MLP neurons of a small language model. Each row is named by its layer, matrix (up: input weights; down: output weights) and neuron, and shows model dimensions 64-127. Each number is 200 + 40 x the weight over its row's rms, rounded and kept within 0 to 999.
After each neuron's rows, "fires before" lists the tokens most often just after its 100 highest values on Wikipedia text that the model never trained on.

L12.up278,266,227,283,189,176,233,203,216,151,196,120,213,201,130,152,192,248,228,220,186,256,239,232,166,182,153,185,188,245,191,240,181,162,228,129,257,209,240,209,153,214,119,196,193,260,226,216,208,196,225,174,204,203,206,197,178,161,165,169,225,207,178,149,118
L12.down278,187,224,157,241,162,207,262,235,192,173,239,235,204,201,140,182,247,264,176,183,157,313,253,204,215,131,207,201,226,161,209,189,152,189,197,157,200,215,200,202,233,150,164,147,198,217,242,213,194,246,90,177,213,274,206,178,175,162,113,251,192,221,208,88
fires before: " ", "\n\n"

L11.up766,173,188,251,243,166,187,231,234,148,243,130,216,149,143,138,128,252,260,192,225,228,263,203,133,317,187,212,142,199,215,210,205,168,200,186,253,209,307,159,238,247,176,171,143,174,195,185,266,243,217,212,230,205,150,168,188,188,165,164,206,208,271,218,164
L11.down766,186,246,231,184,235,270,181,206,219,151,207,223,296,200,152,241,223,192,168,254,220,276,196,208,143,184,187,212,207,229,200,199,123,219,175,216,219,189,159,231,166,198,101,209,206,204,193,160,188,231,172,167,165,215,211,227,220,180,163,235,244,268,185,80
fires before: " ", " Y", "\n\n"

L7.up265,172,157,228,182,186,220,185,226,190,114,225,192,235,191,190,233,206,188,179,235,185,179,242,234,160,169,209,244,150,214,221,234,226,183,165,178,283,193,228,187,209,163,158,114,179,194,220,135,230,227,115,237,209,192,240,207,147,214,199,202,168,209,207,176
L7.down265,168,194,212,181,210,169,90,186,192,175,297,188,134,141,237,203,167,167,180,208,192,136,202,210,213,198,187,251,191,167,160,179,222,166,163,183,175,161,240,232,211,97,168,191,199,179,165,254,221,228,193,198,255,219,117,213,168,239,191,211,189,214,176,236
fires before: "d", "ic", "e", "od", "ol", "le"

L3.up157,186,175,231,141,168,198,162,201,170,238,196,164,258,227,115,249,289,263,206,252,167,146,198,185,129,148,171,230,267,127,237,211,220,216,187,227,265,218,196,200,144,118,244,216,200,203,171,172,293,175,229,229,261,208,142,185,235,206,260,130,223,170,199,201
L3.down157,198,177,226,216,231,160,114,133,246,119,179,169,172,184,211,297,263,150,153,155,224,113,182,285,183,276,204,177,173,172,254,249,241,207,232,159,158,193,139,282,212,237,225,203,171,222,252,176,215,180,286,166,200,250,206,198,235,229,224,187,239,225,243,152
fires before: "ad", "as", "f", "ar", "g"

L8.up444,248,151,224,184,201,205,194,215,128,178,226,255,121,102,99,196,196,218,189,169,238,110,237,170,192,231,153,173,150,197,276,190,190,211,217,239,261,251,158,197,237,148,178,238,220,194,221,221,204,165,192,173,267,170,161,196,180,242,226,162,210,186,184,162
L8.down444,165,177,212,251,221,239,192,200,184,267,182,306,233,196,176,255,185,237,162,221,215,244,201,179,142,171,203,183,229,204,201,238,145,221,281,203,169,227,170,156,247,130,211,122,157,250,220,218,208,231,164,200,239,218,217,211,196,220,222,237,243,212,238,135
fires before: " ", " R", " Y"

L11.up482,189,199,220,147,201,303,252,220,234,153,200,220,192,227,154,149,269,242,184,264,220,206,193,195,192,180,178,143,229,118,215,247,198,232,187,152,214,185,165,211,145,168,162,250,177,224,199,247,229,178,209,223,135,204,261,213,200,203,224,165,178,226,241,194
L11.down482,252,149,243,200,230,217,263,158,159,193,217,166,157,225,160,147,193,220,203,243,232,182,179,239,224,179,279,187,291,241,169,204,228,218,165,199,197,211,232,250,145,172,172,293,81,220,200,244,240,145,126,218,217,195,196,221,173,177,197,210,104,157,171,232
fires before: "w", "ic", "is", "er", "re", "l"

L5.up648,164,119,142,238,182,259,207,199,185,173,236,168,177,251,212,220,196,189,248,200,120,248,251,201,280,205,178,206,244,195,196,181,190,171,213,179,172,243,173,214,167,179,217,152,209,215,202,213,202,264,293,227,132,229,202,204,163,192,204,158,243,144,115,200
L5.down648,95,212,158,184,224,195,213,240,220,156,216,172,187,245,227,145,136,99,212,127,153,205,229,244,149,190,199,130,269,151,197,204,211,227,279,143,168,202,203,213,197,246,178,194,164,175,238,183,195,210,257,175,164,230,192,223,224,163,304,222,232,213,250,168
fires before: "0", "2", "ment", "16"

L4.up459,206,257,208,191,208,231,155,193,240,171,238,175,244,136,234,238,199,160,220,140,204,180,206,113,232,184,88,137,165,220,177,226,222,237,161,88,238,223,202,250,183,183,218,235,176,181,176,118,186,204,268,229,136,145,199,186,165,157,188,150,260,220,180,214
L4.down459,231,187,227,144,187,138,200,125,117,293,205,183,218,149,165,263,272,190,194,217,237,227,249,231,126,235,146,165,171,175,242,200,286,259,185,130,154,126,170,242,192,187,138,183,195,280,222,201,218,164,170,128,182,189,205,225,192,149,192,236,294,220,203,214
fires before: "ad", "v", "g", "f", "ar", "ag"

L3.up92,181,229,120,208,221,188,214,191,216,80,281,177,198,177,185,159,218,232,257,162,275,200,206,183,176,156,235,202,220,212,111,221,181,148,211,242,233,249,227,275,249,280,174,218,141,153,196,187,255,219,213,143,134,200,170,189,219,239,149,157,276,187,231,157
L3.down92,173,158,215,199,180,143,196,190,250,161,159,189,290,190,195,185,182,129,212,200,188,182,182,273,216,149,163,205,244,190,251,165,146,292,192,177,175,177,178,229,196,188,218,86,222,291,193,262,218,230,102,141,198,184,142,117,197,162,161,193,92,167,234,110
fires before: " of", ":", " |\n", ",", " |", " "

L11.up172,274,152,222,193,132,292,211,232,247,152,286,164,217,257,266,236,273,177,242,215,186,206,172,160,144,181,245,269,162,291,175,143,169,220,185,207,146,221,226,239,206,206,189,229,150,203,216,176,186,234,168,256,212,238,164,121,188,236,176,213,207,163,193,201
L11.down172,236,186,276,140,173,211,195,200,122,204,217,166,178,249,183,235,260,258,139,171,146,195,200,249,211,234,169,251,203,166,197,216,136,209,221,165,245,192,174,189,209,208,204,202,178,177,222,206,191,205,223,238,115,306,208,164,171,193,238,262,150,126,240,167
fires before: "e", "ak", "u", "er", "en", "s"

L11.up359,241,142,106,195,218,184,237,192,228,220,207,157,204,165,264,156,211,212,189,200,161,187,210,131,195,166,134,167,176,195,125,163,162,204,179,163,222,163,173,248,182,176,208,143,212,151,257,177,127,202,219,216,187,151,228,133,208,165,183,261,265,194,139,160
L11.down359,253,148,172,187,185,252,141,239,270,194,202,254,247,166,191,230,199,198,193,300,216,135,170,199,159,250,276,165,235,213,183,212,291,182,213,226,216,263,265,187,254,296,242,228,166,234,283,163,277,169,213,172,198,197,188,178,244,193,226,159,246,155,175,222
fires before: "t", "s", "ld", "le"

L5.up406,187,204,292,104,212,239,246,182,215,206,173,226,204,183,222,244,278,172,213,181,233,188,183,235,212,157,214,195,97,166,211,134,144,152,189,199,245,251,185,202,222,179,232,104,206,182,218,270,208,182,164,126,207,194,175,118,191,138,188,196,246,209,180,225
L5.down406,226,223,195,144,159,132,203,218,282,143,215,241,226,237,258,207,238,186,192,238,227,216,163,123,192,136,184,181,247,212,160,250,161,203,234,143,238,202,176,173,152,239,220,283,128,168,137,188,167,172,234,203,177,196,165,242,217,162,210,216,245,189,291,251
fires before: "d", "s", "ed", "m", "t"

L3.up480,183,225,171,165,155,222,235,248,117,207,200,163,222,182,202,153,223,122,252,96,205,182,133,149,200,287,211,98,155,153,195,167,217,191,195,193,239,155,263,206,249,195,167,167,158,233,130,215,177,186,165,212,239,162,270,214,222,259,218,138,196,280,281,121
L3.down480,224,119,201,243,193,193,172,175,213,271,95,172,214,251,210,207,180,167,207,248,270,269,224,193,199,173,233,248,258,187,217,194,169,229,151,232,264,186,49,194,187,246,185,150,226,179,279,236,168,200,181,235,195,195,235,190,214,182,223,163,176,186,208,224
fires before: "s", "p", "t", "l"

L12.up323,165,178,134,289,212,139,161,215,253,185,166,238,197,163,138,222,228,280,203,191,194,201,185,271,162,193,208,207,197,187,160,204,200,273,187,212,98,143,193,213,154,252,193,222,228,209,170,194,228,219,270,184,205,294,115,261,169,204,114,134,165,162,218,210
L12.down323,179,182,146,165,175,161,180,179,212,201,201,206,210,249,191,225,226,253,225,166,218,224,171,203,239,183,222,184,261,113,211,204,237,180,219,235,211,171,164,289,158,254,156,200,253,221,185,284,144,216,262,147,200,175,214,241,167,200,227,228,248,133,243,209
fires before: "r", "o", "e", "u"

L8.up234,203,194,192,187,218,223,134,180,228,138,163,179,155,240,195,235,249,205,204,204,180,204,196,188,201,236,201,197,232,243,237,172,226,185,159,186,217,279,293,242,142,194,233,186,234,219,258,132,259,259,138,261,260,261,180,124,183,214,133,205,226,191,145,201
L8.down234,87,324,217,166,186,187,229,196,118,199,291,188,155,205,229,105,232,201,218,113,202,169,215,212,213,186,211,225,154,209,153,256,207,211,257,168,234,140,209,156,224,193,188,147,167,178,169,198,251,140,205,227,246,191,232,218,151,275,210,217,248,160,278,187
fires before: "m", "d", "al", "es", "e"

L5.up751,181,221,156,256,196,218,208,255,235,188,238,195,234,161,207,174,173,248,271,221,275,276,275,111,193,172,170,103,238,167,205,189,150,201,189,225,224,232,182,110,260,180,146,187,232,204,152,237,154,262,190,199,211,154,117,138,184,237,142,191,206,222,176,179
L5.down751,157,242,253,197,182,190,216,217,177,197,213,237,222,226,207,192,213,188,167,222,209,264,256,208,213,175,236,157,224,158,247,159,178,158,181,232,223,200,195,233,163,175,206,160,249,216,209,280,247,272,193,82,241,184,183,189,200,190,173,208,224,189,252,82
fires before: " ", " A", " M", " C", " sp"

L8.up69,209,184,167,238,137,262,196,216,179,169,281,182,192,187,248,154,158,250,228,247,143,192,191,268,145,171,181,209,190,219,219,167,180,166,206,157,217,243,254,151,144,214,161,185,244,310,227,225,235,194,198,250,191,209,127,246,195,111,246,199,264,214,67,210
L8.down69,237,136,172,121,192,220,176,207,150,155,244,241,204,162,265,152,195,173,131,217,211,216,188,223,193,160,220,189,226,97,235,159,262,178,287,182,212,208,194,185,219,242,229,126,203,226,236,196,219,249,247,167,226,243,176,200,208,208,285,220,236,189,161,178
fires before: "on", "it", "ing", "ue", "0", "th"

L8.up35,169,223,191,228,216,229,172,176,115,208,223,154,179,228,90,248,155,167,180,237,202,193,297,169,182,174,143,248,224,188,160,124,205,206,178,192,214,238,164,157,190,219,160,191,314,225,257,263,275,230,269,158,132,194,169,168,186,170,200,235,227,201,104,212
L8.down35,261,137,204,165,240,220,220,162,203,186,228,176,162,121,221,189,236,185,263,182,221,210,125,275,289,202,203,188,256,226,288,125,228,206,195,232,164,212,213,272,177,208,157,239,234,209,261,223,253,172,245,204,232,195,139,214,189,223,262,264,199,168,224,227
fires before: "e", "n", "d", " as", "er", " the"

L3.up275,167,183,209,251,253,192,234,287,166,132,178,171,152,138,207,141,275,165,168,222,155,135,224,176,238,171,282,178,217,281,182,206,268,188,119,183,200,216,193,239,188,190,189,197,188,194,254,299,198,184,158,234,175,231,139,190,163,187,195,203,210,195,162,232
L3.down275,194,198,150,199,197,175,185,218,217,174,214,164,238,171,186,204,272,198,179,165,120,213,140,183,118,245,175,189,228,249,155,192,219,171,191,191,242,158,130,212,244,183,216,202,175,185,214,161,235,183,199,91,110,257,185,304,146,115,189,198,219,207,210,191
fires before: "er", "ric", "op", "f", "v", "at"

L8.up725,235,278,176,197,261,202,141,136,184,138,243,205,184,262,203,258,292,256,187,242,266,158,223,150,205,306,154,221,206,196,197,179,178,138,228,226,163,209,177,150,249,246,149,226,181,253,222,192,187,178,193,115,109,164,204,199,238,256,208,228,198,182,148,204
L8.down725,168,170,228,222,160,202,149,204,280,155,176,225,243,208,234,151,292,176,233,217,166,249,208,238,283,274,211,159,221,145,165,158,195,171,230,178,171,160,237,77,209,189,227,153,193,152,285,181,212,144,186,115,225,203,121,202,194,254,254,87,193,170,213,159
fires before: ":", " |", " |\n", " n", " by"

L12.up562,217,187,176,224,269,274,201,181,263,213,197,261,305,151,211,228,126,157,218,212,281,197,229,236,197,169,195,216,162,219,237,196,193,143,209,165,169,172,109,180,185,220,201,243,206,284,191,206,139,230,185,199,158,208,190,177,255,190,174,202,252,233,197,204
L12.down562,263,131,167,226,185,237,153,232,240,226,170,154,190,198,257,249,235,209,121,226,210,242,245,256,220,197,211,171,186,300,203,266,299,189,180,156,145,230,175,252,151,180,206,250,169,217,202,184,182,171,244,182,185,218,125,179,237,144,245,148,190,213,182,141
fires before: " ", "ly", "e", "ear", " pl", " the"

L8.up415,240,143,246,235,159,180,201,192,158,218,176,224,224,226,173,192,198,203,283,242,169,230,149,235,232,200,231,247,224,203,193,191,231,209,190,254,194,174,210,225,132,200,212,239,250,227,190,209,157,154,258,236,197,182,174,233,222,196,250,198,184,164,192,247
L8.down415,214,256,162,216,199,282,186,211,212,131,223,223,200,193,224,181,280,226,266,209,154,217,250,186,145,197,222,148,202,214,188,135,263,171,140,248,199,197,239,217,155,167,207,177,266,228,193,139,177,272,266,155,173,171,189,216,261,209,219,170,248,212,167,99
fires before: " to", "ed", "n", "s", "r", "m"

L5.up376,172,195,161,206,240,263,193,170,214,192,181,154,256,132,236,191,211,278,233,218,194,193,181,194,179,217,161,211,207,156,126,180,237,209,49,155,272,212,193,221,183,180,203,181,180,190,184,241,193,225,259,203,206,138,162,211,173,198,238,147,210,193,162,249
L5.down376,97,188,267,207,182,164,181,210,132,156,148,153,228,159,236,211,181,190,213,241,180,152,176,171,157,229,261,261,204,202,219,205,214,159,247,231,224,141,161,264,198,179,213,191,235,220,258,192,232,148,160,156,157,184,265,211,183,208,229,181,213,204,166,240
fires before: "f", "v", "b", "ad", "g", "ct"

L4.up680,191,165,159,260,162,226,215,173,201,194,235,178,229,203,200,252,226,184,196,277,202,198,140,161,216,263,251,157,226,284,154,127,189,220,188,323,188,229,220,203,142,222,230,206,190,210,146,268,187,212,169,225,143,134,146,186,180,208,162,131,199,70,211,241
L4.down680,257,245,275,185,281,208,195,222,213,267,222,162,201,266,218,273,199,194,222,219,265,208,205,125,235,223,203,302,234,120,219,163,217,215,202,265,221,219,176,218,258,216,238,248,154,180,198,203,166,251,175,206,236,205,182,168,215,256,175,226,224,206,172,203
fires before: "i", "h", "e", "t", "s"

L9.up610,238,234,183,204,176,218,205,175,231,183,165,211,243,175,135,236,247,200,148,199,170,147,208,287,189,180,209,338,177,255,208,169,159,193,242,190,180,186,144,212,246,209,214,315,174,272,263,195,202,235,206,165,163,209,172,118,175,150,192,217,139,198,169,203
L9.down610,212,179,217,199,211,204,182,214,172,171,279,199,184,241,157,183,219,161,204,181,200,242,263,230,250,192,215,200,155,211,154,123,234,173,268,157,135,172,110,232,94,206,223,257,245,162,248,137,199,172,191,155,241,234,143,189,174,270,160,192,229,201,254,185
fires before: " in", " by", " on", " the", " ", " m"

L7.up683,238,146,175,136,130,244,164,235,252,213,210,222,156,170,214,206,173,247,160,247,221,261,170,221,156,263,283,194,202,235,201,247,148,204,182,203,148,186,253,162,186,272,213,143,218,279,214,225,214,211,210,275,183,201,185,201,246,200,125,196,331,147,206,159
L7.down683,200,136,103,171,168,206,215,201,164,179,248,242,220,178,251,188,242,184,180,195,168,128,223,215,130,251,211,182,221,178,256,185,205,198,191,185,226,244,118,114,223,288,167,205,220,295,210,209,222,243,212,226,201,266,154,209,176,286,223,251,196,157,135,133
fires before: "al", "e", "s", "ed", "ut"

L8.up687,178,249,177,218,144,231,205,173,181,228,164,287,147,212,168,282,256,197,183,100,201,176,175,143,191,212,161,224,148,241,163,150,137,213,117,158,187,206,134,118,216,242,177,172,230,218,198,297,175,179,209,164,196,233,179,255,249,181,193,197,207,271,156,220
L8.down687,200,154,236,151,280,171,176,194,216,220,193,225,213,232,237,233,148,116,140,201,152,268,236,196,193,199,240,209,192,194,119,202,140,245,227,201,203,232,151,205,179,203,163,145,217,191,224,152,219,138,238,262,235,241,220,180,173,196,228,196,220,171,266,226
fires before: "st", "s", "t", "it", "n"

L12.up201,222,188,235,194,194,273,237,128,264,230,267,150,160,232,221,317,226,198,211,147,143,220,202,167,160,158,221,237,302,197,224,155,177,240,148,206,185,255,239,202,164,194,186,181,170,204,221,182,180,124,272,202,276,156,234,236,202,220,184,223,157,191,189,213
L12.down201,199,240,201,200,209,183,216,234,189,155,170,200,193,224,292,265,253,197,153,207,233,191,133,225,197,237,158,190,132,194,137,214,198,222,254,207,208,234,206,91,163,195,213,138,232,191,238,211,209,146,268,226,176,135,128,207,231,230,190,90,168,219,173,204
fires before: ",", " |", ".", "–", " |\n"

L5.up44,201,155,235,212,257,308,278,189,216,128,268,148,150,205,206,193,145,212,242,238,209,220,163,117,209,180,205,162,222,151,135,162,156,173,178,197,162,162,189,188,229,182,195,165,187,198,202,171,207,222,231,186,141,178,174,208,176,176,254,161,185,204,174,206
L5.down44,227,141,210,132,187,198,172,234,152,137,270,131,202,235,209,185,194,231,194,233,161,150,195,202,214,135,171,165,234,183,262,194,257,234,243,235,177,129,194,235,188,166,170,220,153,179,240,227,134,255,154,269,160,266,219,200,204,153,220,292,240,183,225,194
fires before: "0", "2", "19", "20", "10", "14"

L12.up627,182,149,184,243,152,157,204,183,131,147,232,257,176,113,254,191,259,214,246,211,160,181,185,226,121,207,274,154,162,182,212,210,144,227,225,167,139,141,183,207,221,206,225,162,299,202,276,155,185,190,169,248,289,175,251,138,233,155,196,141,118,174,179,167
L12.down627,232,181,169,163,181,140,248,152,188,128,212,187,216,257,193,198,196,230,136,234,209,183,240,304,180,159,181,209,182,204,146,181,204,278,275,186,253,149,241,147,222,276,147,243,250,247,143,206,289,171,205,248,210,180,213,238,269,183,202,199,195,180,169,206
fires before: "ed", "ing", "er", "em"

L9.up599,177,193,185,191,136,209,263,137,223,161,259,239,237,204,191,193,177,242,247,198,123,248,231,242,167,200,293,126,183,135,117,146,180,210,209,204,224,157,220,206,163,164,172,170,224,235,177,253,198,227,234,197,192,180,191,271,137,198,170,177,188,186,158,184
L9.down599,180,167,225,197,201,207,209,217,194,160,229,200,204,179,197,214,235,287,218,273,231,172,231,251,116,173,246,247,132,208,176,209,277,216,208,176,234,208,111,247,236,266,212,226,250,183,156,132,188,180,236,215,295,202,196,195,267,268,193,138,217,238,148,161
fires before: "ly", "ed", "n", "ing", "th"

L9.up161,223,166,226,226,184,211,178,194,204,145,275,247,114,184,145,227,234,262,178,193,243,232,206,259,147,264,224,236,231,113,180,217,207,195,222,161,196,191,202,197,227,184,205,213,169,232,202,250,217,229,224,283,246,130,267,210,256,269,139,205,245,215,208,242
L9.down161,180,230,183,246,209,230,169,227,158,191,206,185,240,199,208,165,223,234,227,199,219,142,166,203,175,84,241,173,265,179,213,187,161,206,136,216,216,201,233,195,155,145,221,239,258,133,197,190,220,92,173,224,244,181,156,144,249,191,197,189,101,195,88,193
fires before: "ter", "l", "so", "is"

L9.up416,159,182,212,210,142,196,240,195,220,214,159,205,149,121,108,167,168,244,259,213,186,204,214,235,238,202,163,164,221,182,156,166,193,237,149,217,183,209,206,253,166,204,204,218,227,187,202,274,169,284,236,163,171,230,204,219,200,181,146,217,201,178,163,159
L9.down416,164,257,172,200,239,224,197,191,140,190,229,230,231,189,59,206,219,203,161,204,223,278,263,139,144,200,172,228,227,197,193,197,270,227,165,148,194,184,188,117,202,154,178,182,196,194,202,211,196,257,193,168,156,224,201,247,138,222,155,187,233,214,172,122
fires before: "\n", "\n\n", " D", "20"

L8.up197,230,214,216,185,172,173,209,255,174,187,191,137,142,181,260,187,238,231,162,210,217,232,231,176,199,187,199,276,184,162,193,219,214,280,189,216,276,216,211,227,197,138,267,126,179,100,169,247,185,245,166,250,174,215,224,282,112,170,229,199,197,198,306,167
L8.down197,229,241,230,297,216,270,147,197,166,210,253,233,203,231,204,208,233,214,168,204,207,231,180,217,110,221,211,177,241,206,233,174,211,181,278,182,188,302,240,231,207,261,177,210,171,301,211,230,215,215,127,197,215,192,269,212,179,194,230,138,175,203,210,171
fires before: "ess", "er", "ce", "le", "ag", "l"

L12.up643,176,114,187,199,111,235,172,181,186,198,207,217,137,220,91,246,236,239,231,215,155,167,236,237,180,222,181,145,229,136,233,260,172,196,154,280,252,157,242,201,142,163,141,149,165,221,217,238,167,233,293,185,158,132,181,209,246,202,190,232,203,222,221,252
L12.down643,166,144,260,219,196,186,129,227,131,273,215,221,179,138,160,196,223,237,237,238,236,233,193,214,149,186,266,202,280,200,181,238,191,239,232,213,184,197,177,291,111,236,171,222,266,226,242,223,177,186,223,201,205,259,184,223,219,208,257,163,233,104,180,249
fires before: "h", "ing", "ed", " the", "ou", "s"

L9.up688,233,213,207,221,208,253,218,162,253,197,170,263,174,220,160,222,194,197,202,176,244,191,204,211,184,243,205,198,148,180,217,207,95,283,295,293,173,174,229,117,202,184,238,205,225,182,196,195,266,223,165,209,210,266,165,140,162,230,256,141,197,179,115,256
L9.down688,200,192,196,241,192,243,219,232,123,211,146,174,179,169,223,159,258,215,257,153,229,175,198,166,182,251,177,235,216,186,117,204,206,164,215,119,95,206,169,236,212,230,186,156,222,201,288,273,143,141,154,218,163,192,198,197,206,201,170,231,318,151,150,230
fires before: "s", "an", "y", "us", "ch"

L12.up626,244,169,202,145,222,240,186,196,184,216,185,194,189,155,233,145,182,147,215,200,191,105,186,185,178,240,166,129,202,173,203,171,226,218,259,148,196,127,187,212,174,143,157,162,239,262,269,252,145,166,182,246,211,193,291,136,226,250,162,186,243,255,190,147
L12.down626,254,157,207,299,180,213,214,263,295,207,165,222,197,272,182,257,176,186,164,166,161,254,246,155,222,170,205,264,166,215,223,245,129,71,116,248,156,253,179,174,196,221,218,247,121,169,220,204,208,171,223,196,193,131,144,169,198,221,285,182,180,202,185,242
fires before: "s", "c", "gh", "se", "ld", "m"

L7.up694,169,189,185,163,213,173,161,227,237,170,195,285,172,181,223,197,219,164,172,150,170,205,163,178,187,270,171,199,197,182,189,150,158,193,178,201,191,169,163,140,226,251,240,169,189,266,182,159,196,248,183,251,233,118,171,154,220,229,240,162,103,191,231,205
L7.down694,173,216,248,199,134,181,193,198,199,194,161,240,204,67,195,243,203,139,229,177,200,241,157,202,176,227,194,135,204,192,245,263,216,156,175,205,147,203,144,164,183,234,199,173,216,259,177,217,220,172,212,166,218,204,137,136,232,250,254,258,220,235,218,213
fires before: "\n\n", "\n", "S", "D", " D"

L9.up738,280,190,237,166,184,234,164,104,193,242,172,201,147,160,240,236,231,184,223,234,157,169,235,175,168,185,326,176,218,180,188,119,185,245,214,222,181,224,182,210,113,250,144,192,143,165,177,224,137,265,197,204,171,242,148,113,145,233,136,178,314,187,203,199
L9.down738,209,195,218,183,240,213,224,222,203,152,189,214,256,196,261,185,133,282,229,228,269,142,149,218,213,234,195,290,206,173,198,146,236,160,199,194,255,248,184,187,340,171,226,212,251,164,261,200,160,213,194,116,240,174,200,241,226,203,197,102,192,161,232,187
fires before: "ue", "e", "an", "ent", "in", "le"

L8.up247,225,193,249,205,217,163,132,168,259,239,146,249,190,219,210,247,234,224,196,273,202,140,124,243,209,225,153,177,194,196,109,143,158,218,224,158,152,255,198,155,188,194,298,201,188,206,206,202,207,242,140,208,160,188,199,221,279,213,203,203,204,241,247,208
L8.down247,216,190,157,239,162,180,172,257,204,204,249,242,177,203,197,180,215,160,206,279,143,137,206,242,190,173,181,230,229,195,136,147,217,167,157,269,231,185,231,178,201,172,195,195,204,170,192,252,244,212,201,182,216,151,155,206,211,177,199,137,193,230,158,207
fires before: " |", "end", ":", "ed", "es", "z"

L9.up9,182,229,238,195,149,213,166,231,248,126,162,170,181,225,192,195,138,205,264,175,176,221,170,188,185,237,198,226,126,211,142,117,266,208,192,234,136,175,231,252,221,212,125,182,199,110,214,205,153,169,214,234,186,222,192,232,175,299,171,146,261,121,161,212
L9.down9,152,177,268,208,223,158,129,176,232,155,181,223,234,265,201,173,240,247,170,142,201,203,153,247,184,181,245,235,195,188,192,148,211,193,173,172,174,244,239,241,237,212,229,148,234,186,272,210,187,206,191,249,248,242,167,318,216,281,169,146,211,136,144,182
fires before: "u", "an", "am", "le", "o", "d"

L9.up97,204,144,164,185,172,296,139,234,210,230,191,311,270,222,190,131,260,216,220,262,113,258,177,121,166,221,219,204,200,199,145,192,215,187,177,239,191,237,255,177,133,184,186,130,198,190,198,199,175,210,209,175,190,198,181,256,200,129,142,208,194,235,179,265
L9.down97,81,175,148,135,182,235,286,226,159,119,207,221,123,243,120,218,135,157,171,249,177,213,204,191,216,146,229,167,168,148,183,192,206,236,203,223,209,187,209,212,232,167,199,217,196,158,228,160,178,145,184,223,244,206,234,188,177,197,212,193,228,212,155,188
fires before: "ed", "p", "s", "at", "ac", "ter"

L5.up389,204,179,217,186,184,216,227,258,194,207,172,198,182,216,202,134,238,222,204,207,225,193,181,214,182,200,136,299,192,197,216,216,181,236,176,260,227,183,190,251,130,212,218,239,194,99,183,77,271,199,174,244,263,206,214,179,148,262,173,203,268,249,155,156
L5.down389,177,202,177,189,216,261,275,249,167,255,178,199,252,238,208,192,173,127,156,273,239,242,155,220,198,228,198,204,227,212,234,191,209,239,181,141,226,243,138,226,255,267,233,208,303,253,265,239,182,224,179,213,151,189,268,163,135,165,212,164,218,111,210,220
fires before: "ess", ".", "t", "ore", "er", "ar"

L8.up647,204,213,192,140,208,274,156,212,268,188,215,231,217,209,124,193,217,280,139,244,170,175,177,170,175,188,177,285,186,295,215,192,152,272,238,175,147,240,174,185,150,111,191,176,147,215,247,200,220,214,221,188,158,154,136,160,211,207,215,247,229,258,220,242
L8.down647,173,182,280,181,143,116,200,160,119,195,244,263,170,176,205,195,201,129,183,166,245,209,214,224,244,151,219,152,226,195,236,210,188,223,200,191,242,149,188,240,188,219,211,202,308,216,109,128,186,173,200,186,267,158,212,237,140,223,202,182,177,154,207,230
fires before: "s", "ed", "h", "ct", "e", "em"

L4.up544,123,198,134,294,163,227,167,214,230,160,246,251,179,186,209,187,94,207,230,167,236,292,140,224,239,117,177,188,197,178,168,208,175,135,257,182,172,135,200,198,182,172,221,192,233,177,202,197,173,263,193,238,219,184,180,190,191,224,224,193,209,234,213,164
L4.down544,170,188,166,187,192,185,262,285,217,211,205,195,202,225,202,254,195,207,154,206,247,265,158,180,240,273,209,216,230,210,171,218,273,227,224,221,135,281,187,200,160,218,144,156,203,188,169,241,267,210,251,149,121,228,190,241,207,145,286,186,182,150,187,221
fires before: "ent", "c", "r", "u", "ed", "en"